{"d_model": 256, "d_mlp": 1024, "vocab_size": 8192, "norm": "layernorm", "norm_eps": 1e-06, "attn_scale": 0.125, "bias": "none", "init_std_up": 0.0632, "init_std_down": 0.00645, "lr_mult_down": 3.0, "schedule": "cos", "final_lr_fraction": 0.03, "doc_mask": true}
MLP neurons of a small language model. Each row is named by its layer, matrix (up: input weights) and neuron, and shows model dimensions 128-191. Each number is 50 + 10 x the weight over its row's rms, rounded and kept within 0 to 99.
After each neuron's rows, "fires on" lists the tokens most often at its 100 highest values on Wikipedia text that the model never trained on.

L3.up1004:35 64 41 65 54 39 45 58 46 48 52 41 42 46 67 51 57 59 52 40 41 29 56 59 53 60 53 61 55 28 42 52 56 38 48 41 46 59 47 46 46 62 71 55 58 50 30 22 40 56 52 67 49 30 61 47 51 50 54 66 68 41 45 56
fires on: " player", " its", "and", " at", " aircraft", "'"

L6.up3:51 49 63 57 57 63 65 53 33 50 50 39 63 48 81 62 63 57 60 54 25 32 48 46 39 51 41 60 45 45 68 37 48 49 52 46 71 46 51 62 49 76 47 33 50 63 61 54 45 56 59 68 56 53 47 46 58 45 60 43 44 35 49 53
fires on: "-", "ila", "equ", "ine", "ce", "con"

L6.up318:37 58 39 61 45 35 46 48 70 46 44 43 49 50 59 42 55 56 45 65 63 47 44 55 28 46 44 56 55 63 48 46 76 42 49 51 53 38 45 52 50 51 43 48 37 53 45 51 50 29 62 38 56 61 37 33 61 57 56 50 44 51 49 47
fires on: "\"", ".", " that", " this", " \""

L4.up904:41 45 26 50 55 46 50 43 37 46 59 63 44 47 31 48 51 52 27 42 61 48 45 63 39 40 50 32 50 32 57 61 48 36 49 30 74 59 44 51 68 57 49 43 59 32 47 65 53 48 70 43 41 56 53 37 48 59 46 51 61 53 44 43
fires on: "\n"

L3.up690:49 42 49 40 61 49 46 34 36 51 53 62 47 51 25 63 48 48 47 48 53 41 47 62 40 39 45 57 43 38 48 48 72 66 39 48 43 35 58 62 46 44 48 39 43 51 51 54 54 51 73 58 57 34 51 58 36 47 39 37 54 32 45 40
fires on: ")", " -", " census", " Awards", " ("

L8.up287:59 49 47 52 45 56 52 73 49 59 39 60 43 61 48 32 47 50 42 39 50 17 76 40 55 64 61 45 53 52 56 60 49 64 62 55 50 42 35 48 65 38 36 41 55 48 26 57 54 55 58 72 45 42 63 40 42 53 53 64 48 68 57 51
fires on: "=", " who", " so", "wh", "\n"

L8.up248:31 50 69 47 40 72 70 60 54 54 40 51 56 54 62 59 30 48 34 31 55 55 46 60 55 32 35 50 61 47 66 41 43 70 44 58 60 43 59 39 56 65 59 53 64 59 48 48 45 58 38 42 47 41 48 45 51 42 36 57 46 43 56 38
fires on: " of", "%", " it", " It", " which", " they"

L3.up963:45 44 38 42 54 58 49 43 50 53 54 45 37 44 43 57 56 57 60 49 59 46 47 53 59 38 56 54 45 67 54 57 57 41 44 34 46 48 40 33 53 51 53 49 62 55 46 47 49 37 57 30 46 51 51 48 39 51 33 59 36 66 61 68
fires on: "=", "ł", " a", " Pal"

L5.up350:52 62 46 49 67 48 48 74 48 58 40 58 48 67 53 54 58 47 36 41 35 35 71 57 59 72 32 54 36 70 46 44 55 41 58 43 47 53 42 40 64 66 40 67 47 63 48 68 48 47 61 49 50 49 31 33 38 59 55 51 59 40 53 35
fires on: " that", " first", "\"", " next", "'", " only"

L3.up259:42 43 35 45 37 50 42 53 47 52 45 50 51 45 60 57 52 47 50 64 49 58 45 45 57 43 33 78 66 42 45 61 60 48 47 41 53 50 55 48 42 51 51 55 62 53 31 48 51 52 40 48 51 37 50 47 66 53 56 50 60 49 59 46
fires on: " |"

L6.up736:64 39 60 46 51 45 38 57 47 44 34 67 45 72 52 55 61 54 50 52 52 43 54 64 64 69 52 56 65 50 47 58 52 52 35 32 62 30 36 50 50 61 55 54 46 45 46 41 49 61 44 62 43 45 42 55 57 61 58 55 55 58 42 63
fires on: " the", " made", "In", "="

L5.up657:50 59 60 55 53 53 56 32 45 62 43 45 37 48 65 42 76 52 66 49 58 43 51 47 38 49 53 62 47 60 51 53 76 61 61 43 52 33 44 48 41 62 50 53 43 55 37 58 53 45 53 55 57 65 41 42 41 54 42 42 57 61 59 60
fires on: ".", "1", "aph"

L6.up683:50 38 62 34 35 40 29 58 65 43 39 59 53 54 47 45 49 44 46 64 29 60 33 39 32 53 49 72 47 55 66 62 63 40 52 50 52 54 53 52 60 46 33 43 47 34 41 57 53 23 70 52 46 54 46 53 48 47 65 43 58 47 48 40
fires on: ",", "-", "O", ")", " exp"

L5.up1015:68 44 54 42 43 49 60 52 41 67 43 49 52 37 42 64 49 49 38 53 54 62 50 38 48 51 42 55 63 56 53 63 61 55 31 56 46 39 40 41 55 45 50 81 56 61 59 54 67 37 52 53 42 45 53 36 70 33 29 46 40 58 54 46
fires on: "–", " (", " /", " –", " and"

L8.up481:45 49 54 45 41 48 58 45 66 52 69 40 47 52 53 42 63 59 48 57 46 41 66 50 56 53 69 50 44 52 62 52 55 63 37 61 39 44 60 44 42 59 42 40 63 47 53 39 46 54 62 29 50 40 57 47 58 46 61 58 58 40 51 52
fires on: ",", " and", "do", " he", "ona"

L4.up634:60 48 32 49 61 46 33 55 62 57 51 51 48 53 38 93 58 69 42 46 49 61 54 40 49 57 34 42 58 60 51 41 42 40 61 45 49 31 27 51 63 57 56 60 54 40 42 51 44 41 45 56 58 49 64 48 59 47 61 63 61 49 44 48
fires on: ",", " but", " placed", " that"

L4.up311:54 51 57 42 61 49 45 50 67 65 40 53 41 53 54 60 39 58 49 32 46 38 46 59 58 43 46 37 64 80 54 50 42 48 38 48 57 44 42 52 51 47 32 45 53 45 47 56 49 50 51 35 45 48 63 51 57 33 21 53 54 41 38 51
fires on: "s", " as"

L3.up836:52 60 39 45 63 56 52 29 48 66 58 38 45 64 54 36 47 44 53 50 49 48 45 54 35 24 52 57 54 70 42 64 66 44 64 61 41 31 55 51 42 49 43 47 34 58 31 65 58 32 67 58 49 50 48 47 68 33 38 50 41 52 43 50
fires on: ".", "ed", " Or"

L4.up482:45 50 47 63 55 55 61 36 48 69 49 35 65 67 46 47 42 63 53 47 46 57 53 36 48 44 40 64 46 49 63 64 47 44 56 46 40 48 45 65 54 51 49 72 54 42 50 48 49 41 56 43 49 47 46 44 75 46 53 41 79 63 42 37
fires on: " |", ":", ".", " as"

L6.up287:64 45 47 51 63 39 56 33 50 63 49 35 56 52 33 53 53 45 40 72 55 47 46 54 55 56 37 53 50 61 61 61 31 58 55 37 34 59 52 60 35 57 40 58 44 45 59 53 33 46 58 65 39 48 53 44 44 63 61 40 59 50 66 61
fires on: "-", " pre", " ins", " te", " rel"

L4.up29:48 44 63 73 61 40 44 36 29 54 48 54 52 60 33 55 52 39 33 75 49 44 57 51 27 44 50 65 60 65 52 46 52 72 39 59 52 45 46 57 46 42 61 68 42 60 38 48 54 34 50 34 36 60 32 50 44 48 37 50 59 59 56 57
fires on: ",", "–", "th", " end"

L5.up631:45 48 72 61 54 42 58 53 51 60 43 51 56 61 43 55 57 38 39 35 64 47 51 41 61 45 54 53 55 38 46 56 53 46 18 38 41 52 42 46 51 70 64 39 60 42 61 56 53 50 34 45 44 59 52 38 63 51 29 53 47 46 45 43
fires on: "s", "st", "ne", "ist", "t"

L4.up615:67 60 62 59 54 55 60 44 61 54 58 49 39 34 27 21 50 36 51 36 53 46 60 59 24 41 61 44 34 47 44 42 62 62 49 32 51 54 53 65 53 47 36 54 65 53 33 39 52 47 71 59 62 55 46 23 60 40 50 63 37 51 55 54
fires on: ")", " such", "y", "form", "=", "\n\n"

L3.up510:51 61 49 45 54 48 59 45 44 62 36 42 41 57 69 62 50 56 45 48 60 62 63 56 50 55 35 44 53 45 60 47 60 55 37 53 47 55 57 36 57 36 43 54 63 51 29 40 61 36 46 68 43 65 57 45 59 42 52 50 56 56 55 64
fires on: "–", " hold", " vote", " votes", " Turnout", " ("

L3.up25:41 55 59 45 42 52 26 58 52 39 35 72 66 41 48 74 52 58 60 48 59 51 47 42 61 50 49 32 56 52 58 41 64 41 53 57 62 47 54 54 58 31 36 61 52 52 49 55 59 50 40 35 33 49 59 53 40 62 49 40 45 53 38 44
fires on: " to", " is", " has", "|"

L5.up998:37 66 40 49 40 46 53 40 68 47 31 44 52 39 61 44 42 38 51 46 64 58 43 56 54 66 57 49 55 62 54 44 67 35 37 60 53 54 49 50 62 38 54 57 60 46 53 46 60 63 44 49 59 33 36 40 41 54 38 44 54 53 46 37
fires on: "'", " to"

L3.up163:42 46 56 42 46 39 36 47 36 52 57 60 47 42 44 54 60 63 58 36 52 55 40 58 60 49 51 44 52 81 56 56 68 47 42 52 61 56 60 48 64 49 42 62 60 53 36 46 64 55 41 65 63 49 44 44 54 56 60 59 38 57 51 53
fires on: "=", "\n\n", "m", " m", "90"

L8.up120:48 42 46 57 42 43 40 44 49 62 62 55 56 55 62 65 50 44 54 55 60 52 66 60 57 54 53 50 40 42 53 56 30 46 53 31 37 56 49 47 55 61 50 35 46 32 54 38 40 46 53 39 55 54 60 48 46 45 50 38 62 64 53 50
fires on: " the", "'", "=", " 4", " 10"

L4.up662:55 52 35 51 53 42 57 68 43 49 46 59 33 32 40 52 59 33 55 49 49 41 55 49 33 53 48 68 59 34 37 36 56 47 53 52 48 36 57 32 51 56 56 54 50 45 49 57 54 71 39 40 38 50 41 62 36 46 37 58 75 57 41 54
fires on: ",", "der", "ter", " Right"

L3.up885:47 44 52 60 61 42 67 41 48 35 55 42 60 39 52 57 43 48 53 61 55 58 42 57 43 53 47 56 44 54 63 57 56 71 58 47 36 39 32 34 43 68 59 51 52 48 50 63 33 38 49 51 52 53 45 45 46 46 54 61 43 42 51 42
fires on: " of", " were", "ha", " Comp"

L4.up880:43 47 38 55 56 49 57 51 35 52 39 51 52 56 52 45 39 43 34 39 43 40 62 73 37 42 50 42 49 43 54 40 51 45 44 39 29 71 39 60 58 49 55 48 58 57 58 38 50 25 62 49 30 63 48 41 53 50 43 48 56 53 75 40
fires on: ";", " |", " 2"

L3.up459:35 33 39 49 43 50 54 42 56 55 37 67 43 60 71 50 40 56 47 51 31 49 43 33 41 45 25 65 54 56 44 63 58 31 36 58 46 39 68 47 48 47 52 33 30 54 40 31 54 44 37 43 24 41 55 41 54 47 35 32 46 57 65 57
fires on: " for", ".", " at", " average", " |"

L3.up133:68 60 67 51 62 54 54 58 38 52 52 59 38 66 35 52 43 42 47 50 57 68 56 72 51 54 62 55 40 44 32 28 59 50 52 26 45 41 34 46 53 64 44 53 43 36 44 60 56 60 21 41 64 45 41 45 69 47 51 63 42 48 66 65
fires on: " =", " such", "According", "^"

L3.up735:38 48 48 54 60 47 56 41 58 51 46 46 38 64 56 46 39 47 48 65 40 21 60 46 46 37 54 57 30 69 41 56 47 46 44 37 52 54 56 57 59 35 47 66 59 53 54 46 42 44 69 45 63 61 54 51 38 45 46 38 56 66 34 62
fires on: " of", "'", "ed", "s", " from"

L5.up830:42 48 61 48 30 46 54 32 59 58 35 38 57 38 59 64 55 51 48 37 45 51 40 38 50 50 44 47 65 43 57 47 37 63 34 61 54 33 34 25 41 52 34 32 49 36 44 44 43 30 47 64 47 46 36 37 62 61 50 59 47 53 47 43
fires on: ".", "-", "d", " of", "J", "N"

L5.up188:60 49 62 64 55 37 74 42 43 52 37 52 42 55 61 47 38 55 49 48 34 59 65 51 59 36 66 54 52 44 70 65 34 44 37 56 56 35 59 39 45 50 47 42 55 66 68 42 59 53 62 58 44 63 45 40 49 42 63 55 56 53 63 48
fires on: ".", " of", "r", "l"

L8.up675:51 47 63 42 38 53 41 44 58 43 47 65 47 32 68 56 47 50 46 55 64 44 42 56 54 58 49 43 35 58 37 57 69 59 46 64 69 47 46 47 54 54 27 44 69 44 31 53 77 67 60 65 55 59 44 47 51 54 65 31 60 48 54 38
fires on: "="

L3.up268:35 59 50 58 59 60 48 63 53 59 55 41 45 38 49 58 53 69 66 51 50 47 63 71 31 53 55 66 46 45 42 60 60 44 48 40 48 56 59 66 75 61 49 57 62 38 59 55 45 47 51 38 42 46 40 41 30 46 54 74 47 42 49 48
fires on: " as", " The", "As", " As", " co"

L5.up992:55 48 55 53 27 58 49 66 33 48 51 56 29 49 55 43 54 62 61 50 48 35 46 52 54 66 39 57 73 30 54 28 56 40 76 44 29 54 58 64 56 67 51 64 71 45 51 53 47 61 51 54 44 58 60 36 45 52 55 62 50 62 59 51
fires on: " as", "-"

L8.up309:52 58 56 54 46 55 40 47 54 54 51 34 38 52 59 47 44 49 41 60 60 54 52 34 32 54 44 49 41 65 53 60 41 44 69 42 59 48 45 49 69 65 54 42 66 59 34 59 35 50 51 60 75 58 35 30 73 59 57 45 49 41 54 44
fires on: " of", ".", "ti", "ed"

L6.up591:32 66 46 57 36 38 57 57 38 58 45 53 52 66 54 30 80 41 49 51 41 42 55 34 40 73 36 65 46 62 59 48 38 66 59 50 37 57 49 59 42 47 48 68 41 33 52 41 34 55 32 54 50 44 52 27 40 52 64 38 52 52 49 61
fires on: " is", ",", " to", " was", " now"

L6.up831:62 49 49 57 52 45 65 58 54 53 51 43 47 36 68 57 57 45 44 57 44 57 45 56 62 64 34 50 68 57 54 49 17 43 66 41 51 57 39 59 45 44 47 49 53 51 56 54 45 37 41 64 58 36 37 52 41 46 48 58 59 59 45 57
fires on: " and", ",", "we", "si", "ed", " but"

L4.up509:34 42 50 41 53 47 55 46 39 40 49 49 70 42 67 52 57 45 42 55 50 48 39 40 28 44 48 64 41 48 45 28 56 39 42 22 43 57 53 59 46 37 49 46 60 54 62 61 59 45 68 40 56 46 56 51 48 77 66 45 50 33 61 72
fires on: "-", "a", "ano", " B"

L4.up187:59 59 47 46 34 44 43 58 37 54 56 69 33 61 69 74 42 56 64 62 39 53 61 50 53 52 54 53 49 54 44 40 51 52 48 59 44 49 44 51 50 43 65 63 50 41 53 52 65 58 52 32 39 32 49 48 63 31 61 39 45 63 50 43
fires on: ".", " who", " m"

L5.up578:69 57 52 46 35 63 42 63 42 56 56 57 45 39 43 60 52 47 60 46 66 56 42 50 37 39 42 42 58 64 62 36 52 53 33 63 55 65 43 62 75 53 52 49 69 55 43 44 53 67 44 38 51 33 47 35 56 60 41 51 57 45 47 49
fires on: " San", " who", " Fra", "za", " Charles", " that"

L3.up256:16 32 42 56 39 39 51 47 46 56 53 62 43 48 49 53 53 43 59 27 51 31 38 42 37 43 44 37 49 47 52 60 58 72 39 52 33 69 44 56 54 57 47 66 32 49 48 47 46 41 59 65 49 45 48 49 44 50 54 43 55 48 58 51
fires on: " of", " South", "90", "91"

L8.up844:41 34 62 56 38 32 43 45 56 43 57 59 65 43 58 58 43 37 48 54 52 57 49 66 47 67 68 45 48 51 58 61 49 43 52 71 42 53 36 49 35 60 52 62 68 47 45 32 43 45 27 64 52 61 63 56 31 46 31 60 51 53 40 43
fires on: " an", " is", "'"

L4.up767:62 45 63 56 48 55 44 57 43 62 37 62 27 50 47 49 35 59 36 48 55 67 50 51 44 44 41 54 40 68 56 43 55 48 47 45 53 42 43 47 69 30 56 55 40 60 45 22 51 51 43 32 57 65 28 39 58 57 53 29 48 33 52 57
fires on: " by", "od", " Per", "ren", "rag"

L4.up812:56 53 62 48 48 47 64 65 44 59 45 37 71 33 43 45 40 55 46 71 52 67 38 65 34 49 45 53 31 66 48 65 60 76 52 46 46 64 37 50 50 50 37 39 60 46 59 50 30 49 44 41 64 41 53 27 44 49 54 51 57 41 55 56
fires on: ".", "vis", "e", " Miss"

L6.up725:49 50 62 50 40 40 41 38 53 49 50 66 40 60 59 59 26 43 56 48 53 50 41 58 55 31 62 48 72 58 51 32 52 48 41 43 39 32 55 58 57 64 47 53 48 57 40 56 42 44 54 49 53 56 64 47 38 52 43 44 41 35 67 63
fires on: " the", " The", " other", " which", "nt", " of"

L3.up335:54 52 48 46 52 36 56 54 47 64 27 53 30 59 59 66 38 38 54 52 57 39 54 56 59 45 59 70 49 55 49 24 47 46 43 49 62 49 42 43 51 65 55 52 44 49 33 54 47 47 51 46 63 37 49 44 51 47 58 33 47 62 59 34
fires on: ".", " to", "A", "rupt", "ized", " A"

L6.up281:51 59 42 44 52 39 62 38 44 54 40 62 40 48 49 50 55 59 56 47 49 44 48 45 51 59 44 61 41 54 51 51 51 58 43 38 49 54 55 31 57 58 35 38 47 50 43 60 52 59 45 52 35 43 46 56 53 80 66 60 31 45 63 59
fires on: "-", " di", " se", "se", "\n\n", "="

L5.up770:30 41 76 58 59 50 62 42 45 36 46 57 44 65 62 66 56 40 54 47 32 46 29 46 51 54 51 56 47 45 47 51 69 38 53 50 70 58 54 57 58 55 47 65 44 55 55 48 52 37 61 29 54 63 46 48 53 62 46 41 64 53 58 42
fires on: "-"

L5.up67:55 41 36 67 51 39 48 44 49 41 50 48 38 62 55 62 56 41 52 32 49 44 52 47 59 49 57 37 69 51 53 50 45 46 61 44 72 39 40 43 28 62 59 41 50 40 55 61 63 43 42 53 38 30 63 47 46 49 31 68 57 44 47 69
fires on: "ed", "s", "d", " refused", " made"

L8.up161:62 50 58 35 47 51 57 63 39 60 44 55 60 59 63 56 48 60 46 47 55 27 49 74 44 66 48 49 37 24 55 52 44 47 67 67 57 40 57 50 52 49 53 21 46 55 40 58 53 48 54 41 55 46 42 37 56 37 62 48 56 36 46 55
fires on: "-", " on", "yl", " On", "On", "er"

L8.up479:64 47 57 44 36 53 55 64 43 46 57 58 60 53 59 59 54 51 40 45 51 45 61 46 64 52 50 42 45 57 61 80 40 69 54 41 51 53 38 52 55 56 67 67 55 38 47 38 76 47 61 62 43 45 52 49 57 60 60 40 48 31 58 43
fires on: " In", " in", "In", " of", " the"

L3.up28:48 48 66 36 52 61 43 40 54 50 42 50 33 64 49 55 45 53 53 29 38 46 62 53 42 56 46 62 47 49 52 63 59 55 56 40 50 59 42 50 44 51 52 54 42 60 47 47 46 53 66 45 35 42 78 48 65 51 49 49 63 50 57 52
fires on: " at", " for", " in"

L4.up454:56 46 66 39 47 45 50 45 46 55 41 60 58 60 78 52 44 36 41 41 70 48 57 40 53 41 46 52 41 69 36 45 41 44 53 45 66 37 35 46 50 63 45 42 64 50 40 60 50 49 62 56 52 37 50 45 64 57 38 47 39 59 52 58
fires on: "ti", "ila", "ed", "ula"

L5.up171:35 48 49 55 43 43 51 29 38 26 49 55 45 47 58 54 40 66 58 70 52 48 47 55 45 47 52 45 44 41 60 54 50 51 51 64 42 50 47 64 37 32 49 58 68 54 52 42 49 60 59 40 42 34 52 48 58 38 40 46 59 33 37 55
fires on: ")", " time", " m"

L5.up84:39 49 42 57 62 38 64 78 50 58 54 55 37 49 50 54 28 58 44 50 69 48 35 51 53 54 49 32 34 40 80 53 39 46 42 48 41 44 62 47 69 60 36 70 50 52 53 57 53 56 41 57 47 55 56 42 45 48 55 53 47 46 59 55
fires on: " of", " in", " |"

L6.up152:42 59 43 50 44 53 38 50 35 52 36 44 51 41 55 41 69 49 37 41 56 35 50 63 26 51 38 47 48 56 60 54 52 61 60 66 45 48 40 59 59 51 69 25 56 59 54 55 60 47 68 43 47 48 50 43 54 44 47 41 49 57 43 49
fires on: ")", ".", " part", " North", " north", " south"

L3.up4:49 66 49 72 43 45 45 46 41 62 46 51 61 48 43 45 58 65 46 26 34 36 36 47 55 50 39 55 22 47 55 46 47 42 52 51 50 41 37 57 53 56 44 48 58 38 41 42 50 49 73 51 53 38 53 55 50 46 47 55 67 28 37 43
fires on: " as", "—", " (", " -", ")", " from"

L8.up546:40 50 63 51 52 62 48 47 41 57 60 40 46 57 35 70 45 31 48 55 48 53 42 46 38 48 51 47 44 73 52 41 46 44 45 36 47 43 35 55 44 38 53 64 63 68 56 57 70 58 54 63 52 49 32 49 35 65 48 53 45 54 39 52
fires on: ";", ".", " MA", " a", " exc"

L6.up437:47 58 49 53 48 50 50 58 49 50 49 62 49 82 63 66 56 43 52 61 34 63 41 54 42 51 67 59 32 59 45 63 47 50 41 48 51 56 53 53 66 42 61 47 40 33 41 45 51 40 66 51 65 35 35 29 43 54 54 48 65 44 57 58
fires on: " no", "s", "'", "yo", " their", " his"

L3.up917:50 66 49 55 50 52 52 54 64 44 46 33 38 39 53 63 56 54 45 59 67 45 51 61 56 52 58 75 49 55 39 61 57 42 41 37 50 56 53 57 43 39 32 60 55 47 35 52 58 53 51 60 61 42 51 41 70 40 67 60 39 46 36 53
fires on: " |", " career", " (", ":", "{"

L3.up176:46 48 38 51 34 47 40 52 70 37 45 58 56 54 40 34 61 27 51 30 45 47 53 49 34 60 53 31 25 52 33 57 58 54 31 60 42 61 63 64 47 41 43 36 49 49 48 57 65 58 45 51 49 32 43 53 38 66 61 41 62 53 46 44
fires on: "=", " in", "on", " London"

L3.up886:36 54 38 55 54 63 63 43 37 61 47 65 67 67 65 54 49 37 64 53 64 46 49 51 44 37 63 43 60 49 55 50 49 66 49 45 47 54 47 46 40 51 51 55 71 44 47 45 54 54 26 54 34 54 42 39 71 57 44 51 43 37 39 32
fires on: " of", " conce", " inv", " cons", " fa", " ens"

L3.up380:48 33 62 59 42 53 55 34 60 58 46 56 42 42 50 36 54 45 59 42 52 62 40 50 58 47 62 40 40 49 64 52 50 29 32 38 65 46 40 48 31 54 49 43 63 29 35 64 64 64 51 51 42 62 55 29 39 45 39 74 33 54 47 44
fires on: "=", "\n\n", " Bronze", " T", " career", " United"

L8.up584:63 48 55 46 75 60 57 39 43 82 34 45 41 35 54 49 67 67 52 52 48 26 57 62 44 67 41 48 54 57 48 49 57 60 45 48 57 44 45 57 66 66 32 47 40 44 54 53 42 40 60 50 28 40 61 42 45 52 56 38 47 30 47 67
fires on: "\n\n", "st"

L3.up129:56 54 54 66 52 55 63 68 49 38 43 47 45 70 57 49 73 51 54 46 45 40 62 56 36 54 51 41 30 32 58 52 58 44 50 45 37 35 54 42 64 49 51 56 48 47 48 60 42 45 55 59 45 45 41 49 66 36 56 31 45 33 47 51
fires on: "'", " Member", " Medal", "′", " Division"

L6.up669:49 44 56 56 46 63 58 48 63 41 38 48 43 81 59 59 48 33 48 55 48 54 48 47 53 53 45 57 44 66 54 40 53 38 48 46 49 50 66 51 51 50 39 44 58 44 28 48 41 61 51 50 52 36 50 45 54 46 65 40 61 42 64 38
fires on: " a", " and", ".", " an", "ly", " American"

L6.up108:65 49 33 50 35 33 41 61 36 54 50 53 66 63 52 42 55 41 66 43 52 56 39 42 54 55 46 46 37 55 51 68 46 58 48 55 46 43 43 46 39 45 48 37 57 60 44 45 39 42 24 66 37 60 75 49 31 54 61 44 61 58 69 64
fires on: "'", " Sha", " Hu", " Fel", "ee", "t"

L6.up858:40 49 43 59 48 36 31 40 50 46 38 45 56 60 59 36 65 56 54 45 55 58 42 55 49 63 25 47 53 41 56 63 64 58 51 45 42 46 55 43 41 62 45 40 57 38 52 37 50 40 31 54 58 76 41 61 54 56 67 57 55 42 54 47
fires on: "-", " of", "/", " post", "ibr", " |"

L6.up98:50 56 47 50 27 48 51 50 61 57 57 52 36 58 43 45 59 46 58 50 37 58 42 57 40 80 52 59 45 40 49 37 62 58 47 53 56 60 49 34 41 54 30 72 50 71 43 29 47 54 41 59 36 43 45 14 60 58 58 58 48 47 41 52
fires on: " and", " was", " which", ",", " p"

L8.up29:40 50 67 70 53 56 57 41 54 65 54 55 59 39 54 58 34 56 51 60 58 36 68 67 55 62 50 54 49 68 59 47 59 48 48 63 49 54 62 58 47 58 55 51 53 56 47 47 70 64 55 58 42 55 47 41 50 55 59 56 54 34 51 25
fires on: " in", " In", " ac", " to", "In", "3"

L3.up249:64 73 55 40 50 46 42 42 51 54 32 45 48 57 53 49 61 47 45 61 50 42 59 50 43 41 46 72 54 41 51 60 73 53 63 43 55 64 50 43 57 40 36 55 47 46 40 43 41 38 48 42 37 48 51 29 57 53 46 48 31 48 42 36
fires on: ".", "A"

L4.up607:51 50 51 43 36 28 67 41 47 60 45 57 42 45 58 56 56 56 42 58 48 44 45 42 47 60 52 36 42 35 58 55 62 30 57 53 44 64 48 49 58 48 53 55 55 63 51 66 56 48 46 73 51 65 53 30 43 46 55 55 37 49 50 51
fires on: " of", "et", "mb", "g", "ong", "at"

L5.up691:57 42 61 48 58 40 44 53 39 58 51 52 60 69 32 48 49 56 41 43 45 51 55 56 65 27 45 50 45 48 61 73 58 39 69 54 50 46 47 44 46 55 73 45 46 49 48 52 64 44 50 43 31 52 47 31 52 69 45 63 55 51 62 41
fires on: " |", "\n", " –"

L3.up689:39 53 43 51 50 59 41 61 63 47 56 58 53 39 60 54 56 39 53 36 42 37 28 39 48 62 53 53 39 41 49 61 52 53 45 45 67 43 43 53 47 44 42 61 52 46 46 49 48 49 73 45 47 29 49 51 39 55 47 51 60 36 56 48
fires on: "-", " called", "\n "

L3.up436:50 44 73 52 50 45 60 50 22 51 59 49 45 46 56 54 44 56 56 48 53 45 63 49 45 51 49 59 37 42 59 49 60 66 48 42 51 57 40 45 62 33 47 53 48 62 48 41 29 52 66 69 59 46 63 51 57 31 47 55 50 46 44 54
fires on: ".", " way", " time", "ong", " fact"